{
  "n_layer": 22,
  "norm": "rmsnorm",
  "norm_eps": 1e-05,
  "positions": "learned",
  "init_std_qkv": 0.0464,
  "init_std_down": 0.0,
  "optimizer": "muon_variant",
  "lr_mult_down": 2.0,
  "beta1": 0.93,
  "schedule": "wsd",
  "decay_fraction": 0.654,
  "decay_shape": "linear",
  "final_lr_fraction": 0.0,
  "seq_len": 512
}
MLP neurons of a small language model. Each row is named by its layer, matrix (up: input weights) and neuron, and shows model dimensions 32-159. Each number is 128 + 24 x the weight over its row's rms, rounded and kept within 0 to 255.
After each neuron's rows, "fires in" lists the words (lower case) most often at its 100 highest values on Wikipedia text that the model never trained on; "fires on" lists the tokens most often at its 100 highest values on Wikipedia text that the model never trained on.

L17.up989 [118 150 130 119 139 165 181 126  93 113 126 117  87 110 115 133 126 150 175  96 116 106 140 134  81 129 173 124 152 153 138  95 110 145  72  94 130 133 129 123 150 132 133 133 147  82 179 153 155 132 154 101 136 106 163 104 136 146 107 101 117 120 147 154 150 125  78 158 102 130 117 148 128 116  92 139 133 159 181 136 139 113 118  99  99  98 139 113 132 151 161 130 104 109 132 117 166 151 111 137 186 103 141 123  96  80 114 164 135 143 133 147 146 135 121 115 123 117 126  79 132 113 144 128 102 130 100 128]
fires in: "had", "of", "she"
fires on: " had", "g", " of"

L3.up846 [129  86 159 117 106 130 160 132 108 125 145 119 126 143 111  98 174 107 112 168 118 124  94 161  91 136 121 159 111 165 114 167 102 111 111 108 149 114 202  94 147 129  98 129 133 172 118 129 164  95 102  77 120 184 129 186 103 111 126 144 128 120 108 141 139 154 131 155 113 121 101 184  98 130 125 137 136 139 134 147 103 136 139 164 141 131 139 134 124 104 156 137 101 134 157 152 134  67 134 130  84 172 105 146 126 150 107 155 138 120 118 142 146 118 133 135 128 137  90 113 124 100 118 134 135 104 150 135]
fires in: "be", "was", "been", "becoming", "becomes"
fires on: " be", " was", " been", " becom"

L11.up327 [121 157 135 168 164 137 120 131 102 128 120 146 149 112 125 130 122 111 131 155 138 108 130 114 129 177 141 140 146 127  78 154 147 108 131 123 144 131 144 146 137  65 152 120 126 120 113 110 108 162 126 109 149 122 168 130 107  99 175 154 103 115 116 144 122 105 127 158 140  80 125 124 118 131 106 140 120  92 145 109 103 116 135 111  71 174 122 150 158 135 160 153 110 127 142 124 141 139 144 144 157 101  94  99 156 135 157 106  95 134 152 171 135 146 121 140 103 145 125 138 128 123 178 120 128 100 135 132]
fires in: "of", "from", "in", "chief"
fires on: " of", " from", " in", "ief"

L7.up50 [104 150 151 126  86 137 180 117 134 118 123 140  76 149 111 121 146 127 102 101 100 157 107 101 121 148 123 123 133 135 124 129 131 164 154 124  88 143 136 144 111 119 108 171 143 114 149  92 147 135 127 105 138  93 113 108 113 128 107  84 123  58 105 131 149 127  77 130 118  69 123 117 104 134 128 108 149 103 117 144 107 115 135 140 146  83 141 157 110 151 149 139 142 108 132 130 182 104 123  72 143 113 127 139 122 160 107 105 142 105  93 173 122 142 113 125 140 139 124 121  84 142 131 146  95 107 142 188]
fires in: "not", "of", "cannot", "were", "whom"
fires on: " not", " of", "ly", "ot", "s", " were"

L7.up354 [136 148 112 139 131 140 130 115 145 144 112 156 111 122 157 135 166  83  89 134 158 134 151 131 120 145 121  86 141 145 133 143 143 120 118 152 117 187 104 129 119 112 142 144 118 118 149 109 195 116 125 123 124 164 102 100 157 111 145 123 133 100  98  96 134 166 130 113 145 120 122 130 127 148 128 129  91 115  98 125 129 136 124 134 120 141 121  82 112 154 138 101 142 123 149 127 150  91 100 140 174 111 169 124 139 152  83 119 155 137 169 110 143 167 169 182 125 180 123 165 149 134 183 141  94  98  96 135]
fires in: "to", "would", "not", "cannot", "t"
fires on: " to", " would", " not", "ot", "'t"

L14.up730 [103 158 104 132 137 109 120 158  87 169 131 129 135 102 155 145 132  92 139 174 137 136 111 127 115 166 123 132 152 109 104 119 143 129 117 139 112 126 109 155 115 121 110 145 156 153 113 166 116 123  84 102 115 125 136 129 134 128 117 153 103 103  95 158 138 145  83 103 183 142  76 119 142 145 135 113  91 127 141 152 113  68 148 151 105 118 128 137 158 148 135 134 112 141 114 130 124 113 126 123  94 134  91  80 137 108 147 147 147 164 135 112 152 153 114 158 121  99 160 173 160 116 165 124 123 171 118 129]
fires in: "there", "these", "this", "that", "the", "which"
fires on: " this", " there", " these", " There", " that", " These"

L17.up856 [145 118 147 138 134 102 162  99 161 105 146  86 132 161 155 117  69 142 131 154 103 164 156 137 128 132 119 108  80 162 120 143 143 138 111 169 117 102 130 107 146 117 143  92 135 101 129  88 141 118 149 101 162  96 115 111 107 140 174 132  80 126 155 122 113 160 119 158 134 114 118 182 141 109 126 143 126  95 175 103 139 100 184 110 121 145 148 133 144 147 118 137 135 127 123 106 137 115  95 143 129 133 143 131  89 134 122 135 102 125  99 115 125 115 125 111 113 135 128 137 123 110 154 106 131 123 153  91]
fires in: "a", "la", "the"
fires on: " a", "a", " the"

L16.up233 [158 118  99 120 108 125 115 117 117 166 127 122 121 134 141 130 116  96 124 100 151 135  98 130 103 103 132 168 107 148 123 161 115  95 140 108 110 151 161 136 157 114 125  57  79 168  82 123 133 135 150 161 136 122 115 114 120 140 141 126 102  77 148 150 101 102 102 127 144 156 123 132 134 163 157 141 117 110 145 108  92 132 172 118 116 148 102 167 129 120 102 139 103  76 164 148 133 187 141 148 136 138 122 121 102 156  87 177 187 104 104 126 173 146 142 144 143 100 142 105 113  95  90 144 150 152 168 108]
fires in: "was", "is", "the", "being"
fires on: " was", " is", "em", " the", " being"

L2.up548 [116 149 143 120 150 155 155 124 122 153 168 111 111 134 126 171  98 103 124 156 125 123 177 156 133 108  93 143 135 169 155 122  87 140 112 134 149 148 139 159 114 109 111 136 158 121 134  85 129  71 107 106 111 121 126  93 162 160 119 139 115 116 128 182 133 124  93 145 132 152 132 103 119 141 115 146 133 189 124 120 141 163 151 122 159 141  99 142 160  95 103  92 112  70 137 120 110 129 101 123 140 150 132 109 159 136 129 107 109 127 138 137  65 146  92 169 152 139 103 129 136 116 143 119 139 130 108 139]
fires in: "new", "york", "german", "chinese", "constantine", "french"
fires on: " Con", " York", " German", " New", " pro", " Chinese"

L3.up192 [105 132 112 181 152  85 146 114 134 105 124 121  81 126 143 166 106 103 127 134 121 141 190 159 150 130 107 125 118 138 114 123 124 148 162 167 121  94 122 121 105 163 104 137 117 121 102  95 126 117 142 114 117 109 141 120 177 136 108 130 136 117 155 152 156 163 147 138  86  99 151 101 142 124 118 124 141 109 126  99 140 131 156  55 141 144  99 133 126 167 142  92 167 122 127 168 113 109 102 163 127 133 157 151 163 118 152  96  85 151 117 122 127 159 137 173 120 127 101 109 143 126 148  76 161 115  90 164]
fires in: "chinese", "german", "british", "spanish", "indian", "french"
fires on: "ish", " Chinese", " German", " British", " Spanish", " Indian"

L2.up900 [122 115  85 158 145 121 148  98 186  94 138 101  91 124  94 110 100 203 142 138 149 150 172 144  85 129  98 142 106 113  90 131 114 106 102  98 166 106 128  92  91 135 131 112 111 152 166 158 156 136 170 119 113 129 122  68 196 114 164  83 135 135  99 113 141 124 104 190 124  77 124 115 103 150 127 144 188 101 154 122 121 133 162 118  96 161 142  58 146 162 115 129 141  98 138 142 157 119 136 143 135 127 104 117 135 116 111 125 139 126 150 162 105 127 160 156 153 112 148 121 117 129 115 103 135 153 116 138]
fires in: "and"
fires on: " and"

L2.up427 [ 92 119 106 133 119 112  74 127 133 138 131  68 136 174 135 148 132 128 114 137 114  81 128  74 106 142 113 165 133 143  99 128 114 164 114 131 121 119 152 128 142 159 137  99  86 136  97 111 159 112 106 134 135 118 104 131  99 127 185 128 129 113 160 126 153  88 104 110 141 140  79  88 101 136 121 131 125 132 130  65 129  99 113 148 137 128 102 136 119 121 132  81 125 134 121 140  92 127 136 128 145  77 118  97 122 121 156 141 122 174 135 131 111 127 117 113  88  88 109  69  90 134 138 106 117 145 117 121]
fires in: "was", "is", "released", "be"
fires on: " was", " is", " be", " Tra", " Released"

L3.up974 [129 128  96 103  74 112  85 109 138  98 127 118 110  93 123  93 107 130 113 103 121 110 130 165 126 151 149  98 104 134 112 152 109 112 109 103 121 143 110 144 108 144 121 166 120 147 141 133 108 123 108 110 134 113 145 106 129  91  73 129 154 130 100 120 110 135 131 140 121 111 132 177 135 140 106 139  96 170 137  87 135 114 126 116 135 121 141 166 158 102 110 106 188 130 156 125 126 179 120 122  84 163 136 126 128 104 104 158 137 129 150 174 127 108 125  95  90  90 113 144 130 113 107 123 121 173 113 153]
fires in: "while", "year", "years", "although"
fires on: " while", " year", " years", " Year", "though", " wh"

L16.up797 [139 116 150 119 138 126 128 136 146 127 151 130 119 145 153 145 158 124  93 143 110 171 145 130 103 128 131 138 132 142 143 132 127 116 150 143 119 156 124 154 135 146 180 105 111 115  99 115 105 115  66 178 137 111 123 128 166 136 166 104  84 123 110 135  84 116 115 140 193 104 113 120 188 145 152 101 102  80 124 104 192  82 129 124 160 163 164 113 120 119 164 168 124 105 122 126 123 142 107 111  90 103 131  81 111 100 116 129 101  98 136 141 175 167  93 112 126 122 140  92 109 144 134 118  88 126 119 100]
fires in: "in", "of", "than", "nearly", "a"
fires on: " in", " of", " than", " to", "ly", " a"

L3.up22 [139 137 117 112 105 105 166  97 116 129 163 132 144 134 106 131 128  84 134 110 134 165 165 152 132 135 130 139 108 150 122  81 157  70 117 168 110 133 116 146 108 131  63 126 188  90 115 162 133 130 120  81 174 129 188 182 155 147 131 118 131 106 113 111 111 132 166 141 122 155 154 139 140 119 123 123 132 146 108 128 109 131 137 147 138 156 158 135 115 134 148 115 102 142 150  95 162  91 118 105  78 137 161 115 152 156 124  99  88 110 149 138 159 119 162 123  85 127 118 127 164 161 116 106 100 141 161 117]
fires in: "film", "television", "directed", "tv", "drama"
fires on: " film", " directed", " TV", "levision", "rama"

L2.up957 [113 133 124 156 119 113 165 112 150 131 136 128 167 133 176 133 135 105 124 127  91 137 145 146 162 139 130 132 116 112 180  96 189 128 150 126 103  92 144 126  93 155 131 155 103 139 158 116 117 146 153 141 135 134  97 134 169 124 119 102 154 103 139 146 124 109  95  84 108 143 116  96 106 129 130  84 101 102 132  92 100 169 153 137 139 156 161 177 141 123  96 132 135 137 110 122 117 127 136 157 104 134  99 142 128 142 108 128 147 126 106 131 125 140 117 111 153 113 146  96 161 139 130 140 157 124  77  96]
fires in: "two", "three", "seedman", "south"
fires on: " two", " Se", " three", "N", ".S", " South"

L2.up7 [ 92  97 172  85 155  81 111 152 132 131 136 125 142 124  86 128 133 124 113 137 150 127 133 142  97 103  95 161 110  90 102 138 154 104 185 150 134 130  79 144 131 121 145 107 128 129 110 109 125 133 122 147 152 106 146 134 175 127 157 127 116 137 135 129  83 126 100 139 145 122 148 127  98 115  99  80 152 136  95 157 124 114 102 131  92 105 131  90 157 137 145 137 114 173 147 158 132 124 141 110  90 130 146  86 140 168 116 148 129  91 111 113 152 111  94 156 153 119 120 134 146 134 141 127 106 139 147 120]
fires in: "it", "there", "this", "finishing", "approved", "oct"
fires on: " it", " there", " appro", " this", " It", "It"

L14.up391 [ 77 114 128 135 117 148 184 125 159  91 101 141 157 112 135 121 171 115 180 156 143 120 118  64 128 110 138 124 120 145 107 117  93 140 129 106 142 108  98 144 184 183 138 149 126  95 159 116 153 127 104 137 140 109 134 166 125 108 142 108 157 119 144  93 171 111  93 108 142 111 123  99 137 124 148 128 132 147 124  91 106 121 154 171 130 134 126 178 135 103 120 105 120 129 113 140  82 132  89 186  89 123 121 156 140 117 100 126 116 127 112 111 134 169 116 134 103 169 125  87 119 136 132 119 118 146 120 148]
fires in: "is", "was", "are", "has", "were", "had"
fires on: " is", " was", " are", " has", " were", " had"

L2.up429 [127 133 141 109  93 116 172 146 140 103 119 149 157  98 111 147 106 161 143 118 121 196 140 107 117 112  95 153 169 156 112 112 149 161 137 118 121  91 107 146 125 145 161 118 125 162 108 148 122 122 107 120 123  85 148 117 228 119  77 129  99 139 106 130 156 157  98 102 132 108 109 115  77 149 153 100 115 139 139 150 107  60 108 150  86 148 172 163 136 143 125 123 141 116 165  91 136 124 167 146 142 124 126  86  97 118 126 131 135 138 105 164 127 123 124 140 154 125  93 111 131 155 138  98  54 143 103 139]
fires in: "it", "there", "this", "she", "sheila", "number"
fires on: " It", " She", " it", " there", " this", "It"

L16.up249 [148 148 133 144 134 150 144 153 147  94  98 140 171 121 160 103  70 131 112 176 148 130 151 161 130 122 132 166 112 163 144 115 126 151 116 129 134 168 110 140 170 107  91 119 155 109 111 111  80 142 115 120 169 119 177 167 147 121 101 104 143  88 111 128 145 153 122 134 134 109  98 112 126  88 107  99  97 111 148 107 158  91 155 103 135 150 124 142 129 119  98 154 168 139 126  99 106 126  96 149 114 156 117 138 123  63 139 152  85 110 144 123 146  88 111 121 145 121 121 163 107 141 134 119 143 134 121 118]
fires in: "for", "spent", "of", "five", "early"
fires on: " for", "ent", " of", "ive", " early"

L14.up137 [110 100 140 140 142 134 137 141 151 107 104 127 102 114 141 105 183 129 159 134 115 103 125 138 116 145 116  96 145 127 138 150 146 183 113 132 105 138 103 147  97  85 142 113 113 137  98 104 139 125 111 139 111 156 113 110 159 143 116 141 115 128 112 137 156  88  80 127 133 132 136 111 161 104 156 123 186 157 172 148 176 115 108 125  79 103 136 122  83 156 132 131 144 103 153 139  88 141  92 121 164 122 110  90 177 171  99 152 144 131 113 130 132 164 108 170 112 106 144 168 122 122 148 149  75 101 103 139]
fires in: "to", "not", "also", "cannot", "t"
fires on: " to", " not", " also", "ot", "'t"

L14.up641 [117 129 138 128 159 146 149 139  80 126 111 159 141 131 156 148 198 131 141 147 142 157 151 143 172 160 139 142 134 117 152 134 131 141 127 109 113 111 129  67 123  95  72 133 154 136  98 104 144 136 102 119 132 154 141  97 133 152 101 102 157 125 101 136 138 128  99 131 122 124 163 117 121 125 109 147 114 147 158 128 112 149 122 134 156  88 153 133 160 124 147 150 171 112 160 110  95 125 148 104 131 173 146 137 138 101 147 139 103 169 122  79 129 111 124 128 122 176 131 153 120 108 160 108 124 171 146 128]
fires in: "of", "in", "to", "for", "by"
fires on: " of", " in", " to", " for", " by"

L7.up957 [117 156 119 124 127 147 141 116 133 150 163 166  84 160 146 138 100 103 168 110 102 119 157 134 117 147  96 129 115 135 154 148 130 149  74 104 118 112 115 170 135 114 140 121 138 145 120 114 114 126 106 112 138 154 140 142 106 137 142 124 126  98 160 120 138 144 115 151 163 149 100  94 162  68  84 171 140 141 115  96 111 156 101 110 135 155 105 115 136 146 165 196 139 140 142 141 151  92 126 118 150 159 137 102 145 108 141  89 149 149 112 171 121 121 117 116 123 152 108 108 113 112 133 133 157 132 115 153]
fires in: "of"
fires on: " of", "ed"

L2.up436 [ 92 111 139  97 127 134 106  98 118 112 104 134 136 160 142 138 119 106 120 111 147  44 115 164 131 179 164  94  85 144 165 138 154 128 116  89 133 138 161 152 134 105 162  93  97 128 108 129 141 133 121 106 140 153 193 134 121 125 140  81 149 125 169 120 130 127  95 148 163 175 107  99 123 139 173  81 106 118 126 100 125 112 127 145  88 149 106  89 113 136 130 107  77 115 138 174 136 101 135 139 135  92 134 147 102  81 133 134 144 137 149 113 137 130 128 143  79 135 153 129  89 115 160 133 161 131  87 175]
fires in: "had", "contract", "later", "last", "show"
fires on: " had", " contract", " show", " later", " last"

L7.up491 [108 123 122 113 143 137 129 151 119 140 155 153 144 140  99 118 152 122 146 130  98 130 152 122  97 137 150 179 146 140 152 117  93 122  87 122 115  97 116 131 145 143 173 175 150 157 100 150 172 127 139 147 118  80  93 131 104 146 121 134 127  87 130 154 155 165 100 111 165 105 115 173 145 136 150 133 139 126 133 161 106 134 165 127  60 136 120 152 176 159 129  98 136 131 128 125  97 151 112 113 124 112 149 152 119 123 150 120 122 142 151 134 171 132 102 133 157 143 105 126  91 130 114 120 110 147 162  77]
fires in: "in", "from", "preceded", "during", "had", "after"
fires on: " in", " from", " Preceded", " during", " had", " after"

L14.up563 [150 109 117 147 118 127 132  93  98 100 118  89 129 133 145 111 104 132  85 120 107 114  99 125 103 101 115 111 101 218  96 138 103 127 130  76 162 107 126  76 146 134 123 148 140 143 107 102 129 128 144 141 142 126 141  97 134 128 146 116 129 154 154 103 125 125 110 110 111 116 124 127 152 105 199 129 143 124 142  91  94  95 137  94  82 143 135  99 170 102 118 122 136 144 135 173 179 110 140 141 141 139 108  98  61 134 116  87 174 110 145 143 125 123 119 148 117  96 119 136 137 145 106 107 140 128 121 141]
fires in: "was", "his", "is", "their", "its"
fires on: " was", " le", " his", " is", " their", " its"

L7.up221 [ 97 164 130 127 148 106 130 134 135 125 136 134 171 174 150 108 137 112 107 101 119 134 156 171 116 130 112 151  91 126 157  84  87 118 160 121 125 161 129 137 140  93  79 127 175 139 133 153 120  69  81 117 122 133 133  99 148 148 132 125 119 133 121  92 138 132 129 122 138  75 124 119 115 148 133 127 143  99 126 125 136 128  69 104 122 109 124 129 142 144 122 132 150 167 138  86 124 135 121 114 148 160 139 151 115 160  68 165 118 133 126 101 105 112 134 114 141 130 141 126 123 138 182 109 185 135 122 110]
fires in: "of", "for", "to", "series", "kingdom", "uk"
fires on: " of", " for", " to", " Kingdom", " UK", " Series"

L2.up269 [102 133  73 103 140 120 118 139 118 100 130 128 104 160  73 103 106 125 144  74 135 125 124 144 117 131 135 136 139 127  93 122 149 168 143 106 141 165 105  76 152 124 108 172 109 126 130  92 124 114 136 150 138 115 146 133 133 160 124 116 122  85 155 165  95 141 120 165 160  92 122 133 141 159 147 124 156 152 133  91 142 147 106 118 123 156 140 111 107 127 128 129 152 137 151 151 108 145 159  96 127 132 148  89 143 120 111 142 138 156 118 131 143 112 165 133  99 124  87 125 143 128 126  99 182 110 109 138]
fires in: "after", "due", "however", "but", "suffered"
fires on: " due", " after", " suff", " caus", " but"

L14.up587 [117 172 120 172 131 171 108 154 153 107 136 138 117 172  60  75 108 119 108 101 101 146 129 153 139 139 161 112 119 155 127 164 128 119 127 131 153 125 111 124 156 182 128 104 143 140 155 144 132  93 166 120 119 134 137 129 117  86 144 117 155  96 110 168 165 149 124 101 127 136 111 116  91 133 135 132  86 155 124 121 114 118 112 130 126 134  76 106 102 102 104 122 151  78 186 160 135 166 124 146 152 120 120  79  93 185 134 154 127 150 114 100 126 134  93  91 131 123 116  87 134 150 118 137 139 130 125 130]
fires in: "was", "is"
fires on: " was", " is", " m"

L17.up720 [104 127 118 111 127 137 132 102 153  97 126 118 118 122 125 149 145 163 154 159 127 129 172 186 132 161 128  99 102 139 164 112 161 144 129 118 113 126 136 112 100 119 151 183 111 128 150  94 172 130 114 151 176 145 112 118 162 145 106 123 124 111  92 132 132  96  64 126 108 112 117 148 149 134 113 142 128 112 163 125 148  98 146 162 161 124 128 150 110 100 108 128 138 106 104  78 106 136  79 137 175 141 123 110 121 122  96 113 156 121 112 148 141 143 145 126 136  97 138 185 148 164 150 167  53 106  98 130]
fires in: "to", "could", "not", "should", "also"
fires on: " to", " could", " not", " re"

L17.up315 [135 122 132 138 124  97  83  93 148 162 132  99 142  82 121 126 156 105  88 142 156 109 105 135 110 152  93  82 154 137 149 153 129 110 138 111  96  66 180 131 141 124  92 136 137 141 149  79 151 140 165 127 181 123 119 151 126 126 125 162 111  94 141 116 148 164  94 138 154  58 128 132 132 114 137 131 114 107 148 104 121 120 160 138 102 126 111  95 144 110 129 158 137 104 127 113 131 139 150 122 122  72 110 120 127 103 113 120 105 128 165 104 154 127 114  81 127 134 138 142 136  64 150 136 152  96 144 110]
fires in: "to", "played", "of", "in", "for", "made"
fires on: " to", " played", " in", " of", " for", " made"

L16.up104 [103 137 178 178 139 124 120 121 119 141 139  93 108 147 166 151 100 122 131 133 113 145 201 148 134 171 135 160 122 118 155 148 168 157 117 137 118 150 149 124  85 133 139 149 121 137 158  91 143 100 101 170 125 117 140 169 143 116 136  93 107 127 155 116 100 173 140 162 128 110 115 126 109 131 141 153 127 120 142 130 114 123 154 139 117 183 114 120 135 159 159 167 161 136 126 115 159  88 123 116 121 137 162 146 120 125  92 135  95 144  96  98 132 135 190 132 157 137  96 177 163 116 139 100 127 101 114 113]
fires in: "to", "for", "on", "in"
fires on: " to", " for", "ing", " on", " in"

L7.up424 [149  89  84 150  96 130 146 169  96  86 146 156 154 132 135 160 147 152  93  85  97 122 144 139 101  90 103 122 118  99 102 119 113 112 101 126 142 151 112 141 146 110 124 146 133  73 101 126 140 105 107 126 163 140 121 146 114 190 178 121  70 117 106 128 156 134 108 140 117 123 114 109 111 180 115 107 116 106 148 127  92 123 134  99 105 124 137 171 121 138 170 112 107 132 181 186 129 106 111 139 101 130 121 153  81 154 149 132 106 119 127 156 112 136 108 131 123  96 146  65 126  85 107  94  74 107 108 128]
fires in: "of", "hollywood"
fires on: " of", "ly", "rom", "us"

L16.up238 [114 112  91 111 118 137 108 110 142  92 116  91 110 113 154 113 161 147  76 140 104 153 134 127  66 175 117 129 147 100  79 146 122 150 153  93 141 115 143 100 129 103  99 135 100 128 160 156 127 101 141 116  90 113 170 160 144  91 101 150 139 125 115 123 122 121 160 152 128 111 115 121 159 150 131 151 114 137 179 137 154 122 152 126 116 145 170 102 132 126 148 143 114 117 140 102 145 100 115 139 146 145 149 164 128 120 120 107 126 135 160 143 110 136 154 149 145 102 142 151 123 149 121 132 147 146 128  99]
fires in: "and"
fires on: " and", "ar"

L2.up839 [128 139  62  97 155 108 108 167 115  89 114 132 123 130 151 159 139  98 138 150 151  81 128 124 115 104 121 136 124  92 116 134 123 136 119  58 147  97 158 158 150 177 118 156  98 166 137 110 141 115  83 107  85 140 132  93 131  88 164  92 115  96 152 115 109 134 125 112  99 163 114 126  98 171 109  90 101 146 122 112 132 112 129 106 143 117 144 192 165 108 123 134 168 147 112 126  86 155 110 166 137 113  98 119 101 107 110 109 175 124 136 155  73 135 143 155 156 121  96 151 130 149 128 102 108 120 114 135]
fires in: "while", "although", "though", "website", "relegation"
fires on: " while", "ile", " though", "though", " list"

L2.up562 [111 119 141 139 120 160 196 145 160 103 121 164 121  81 165 100 136 120 120  89  98 127 138 152 122 143  97  87 115 102 125  95 158 121 125 134 119  89 128 129 133 135  64 140 102 138 113 140 208 116 101 131 113 130 115 108 170  90 155 125 132 135 139 177 136 113 123 119  78 146 111 162 160 128 115 122 105 125 146  96 127 138 171 115 151 120 115  75 103 110 140 107 153 144 140 103 102 103 112 162 137 144 132 147 165 137 109 136 109 129 111 127 109 135 102 118 151 160 118 163 118 171  99 182 126  95 115 139]
fires in: "two", "all", "three", "african", "several"
fires on: " two", " all", " three", "any", " African", " several"

L18.up198 [ 99  71 124 112 138 128 169 154 153 153 135 112 111 147  91 163 171 124 129 156 169 139 100 135  99 166 138  69 118 161 164 141 100 127 147  95 119 149 149 123 112 129  77  86 137 133  89 196 169 123 118 119  70 110 146 140 121 155 107 119 159 137 117 139 157 111 139 136 149 115  98 134  81 115 185 122 112  93 108 178 133 127 112  98 106 105 160 119 138 125 144 138 112 132  94 120 101 157 135 143 103 104 134 120 116 194 134 105 119 130  67 112 130 155 165 128 125  82 127  69 147 110 132 150 134 192 156 150]
fires in: "be", "was", "is", "and", "the"
fires on: " be", " was", " is", " and", " the"

L3.up748 [ 72 128 116 150 124  99 125 146 166 121 115 113 131 140  97 102 151 134 131 124 136 119 127 123 143 141  94 139 169 107 104 124 110 158 107 132 133 108 171 110 136 135 136 158 114 133  99 134 124 113 139 136 131 200 144 163 136 125 118  80 188 120 162 170 167 127 122 132 167 136 138  91 107 131 157 132 159 118  90 133 112 156  98 151 120 128 122 156 123 116 152  87 177 100 118 152 134  90 152 144 159 146 145 117 143 147 139 164 133 146 140 125 122 115 158 134 187 155 106 122 114 102 145 116 129 131 133 146]
fires in: "is", "was"
fires on: " is", " was"

L18.up720 [132 100 126 115 102  65 148  96 105  81  75 128 106 154 107 162 135 126 131 124 171 110 106 170 126 178  64 144 124 146 105 114 117 135  82 124 105 146 149 124 138 150 124 112 100 108  79 123 172 146 106  91  99 132 119 150 129 118 117 139 139 143 123 145 108  90  90 151  84 122 139 150 132 116 142 157 112 123 129 136 154 162  80 135  88 135 116 135 108 131 142 120 176  98 142 129 142 149  94 114  78 163 109 101 140 145 132 131 102 137 112 136 142 173 124 125  92 179 152  66 141 122 123 149 161 110 127 140]
fires in: "was", "being", "be", "is"
fires on: " was", " being", " be", " is"

L17.up984 [189 127 147 126  91 124 122 147 141 102 111  95 138 119 112 166 162 120 127 189 113 139 134 177 119 138  80 138 109 135  93 128 168 154 137  95 123 111 150 107 143 100 153 138 126 138  86 129 162 182 144  94 119 127 140 145  97 155 130 121 122 131 122 157 135 128 101 130 146 138 139 128 148 153 128 135  90 127 165 104  89 122 168 183 141 144 133 145 126 140 137 149 119 150 141 128 112 174 155 137 153 158 122 175 190 135 124 110 144 134 126 142 136 155  76 128 141 158 158 173 120 146 104 151 172 138 137  80]
fires in: "for", "than", "of", "to", "said", "some"
fires on: " for", " than", " of", " to", " said", " from"

L2.up986 [160 114 133  63 121 151 102 137 135 125 125 140 120 132 139 142 156 114 128 137 147 128 152 143 140  99  51 162 129 123 174  95 114 112 120 158 155 122 167 144 122 149  78 134 153 132 129 125 125 161 129 109 103  82 159 130 134 118 107 110 127 134 113 178 105  94 132 100  86 127 122 147 117 117 126 100 163 170 120 158 141 127 142 154 127 154 135 123 127 167 131 123 153 156 150 118 170  86 115 190 153 147 114 148  99 131 131 120  93 140 166 157 160 130 135 129  98 131 126 133 137 154 129 125 125 157 103  99]
fires in: "television", "tv", "episodes", "show", "drama"
fires on: " TV", " episodes", " show", "levision", "BC", " television"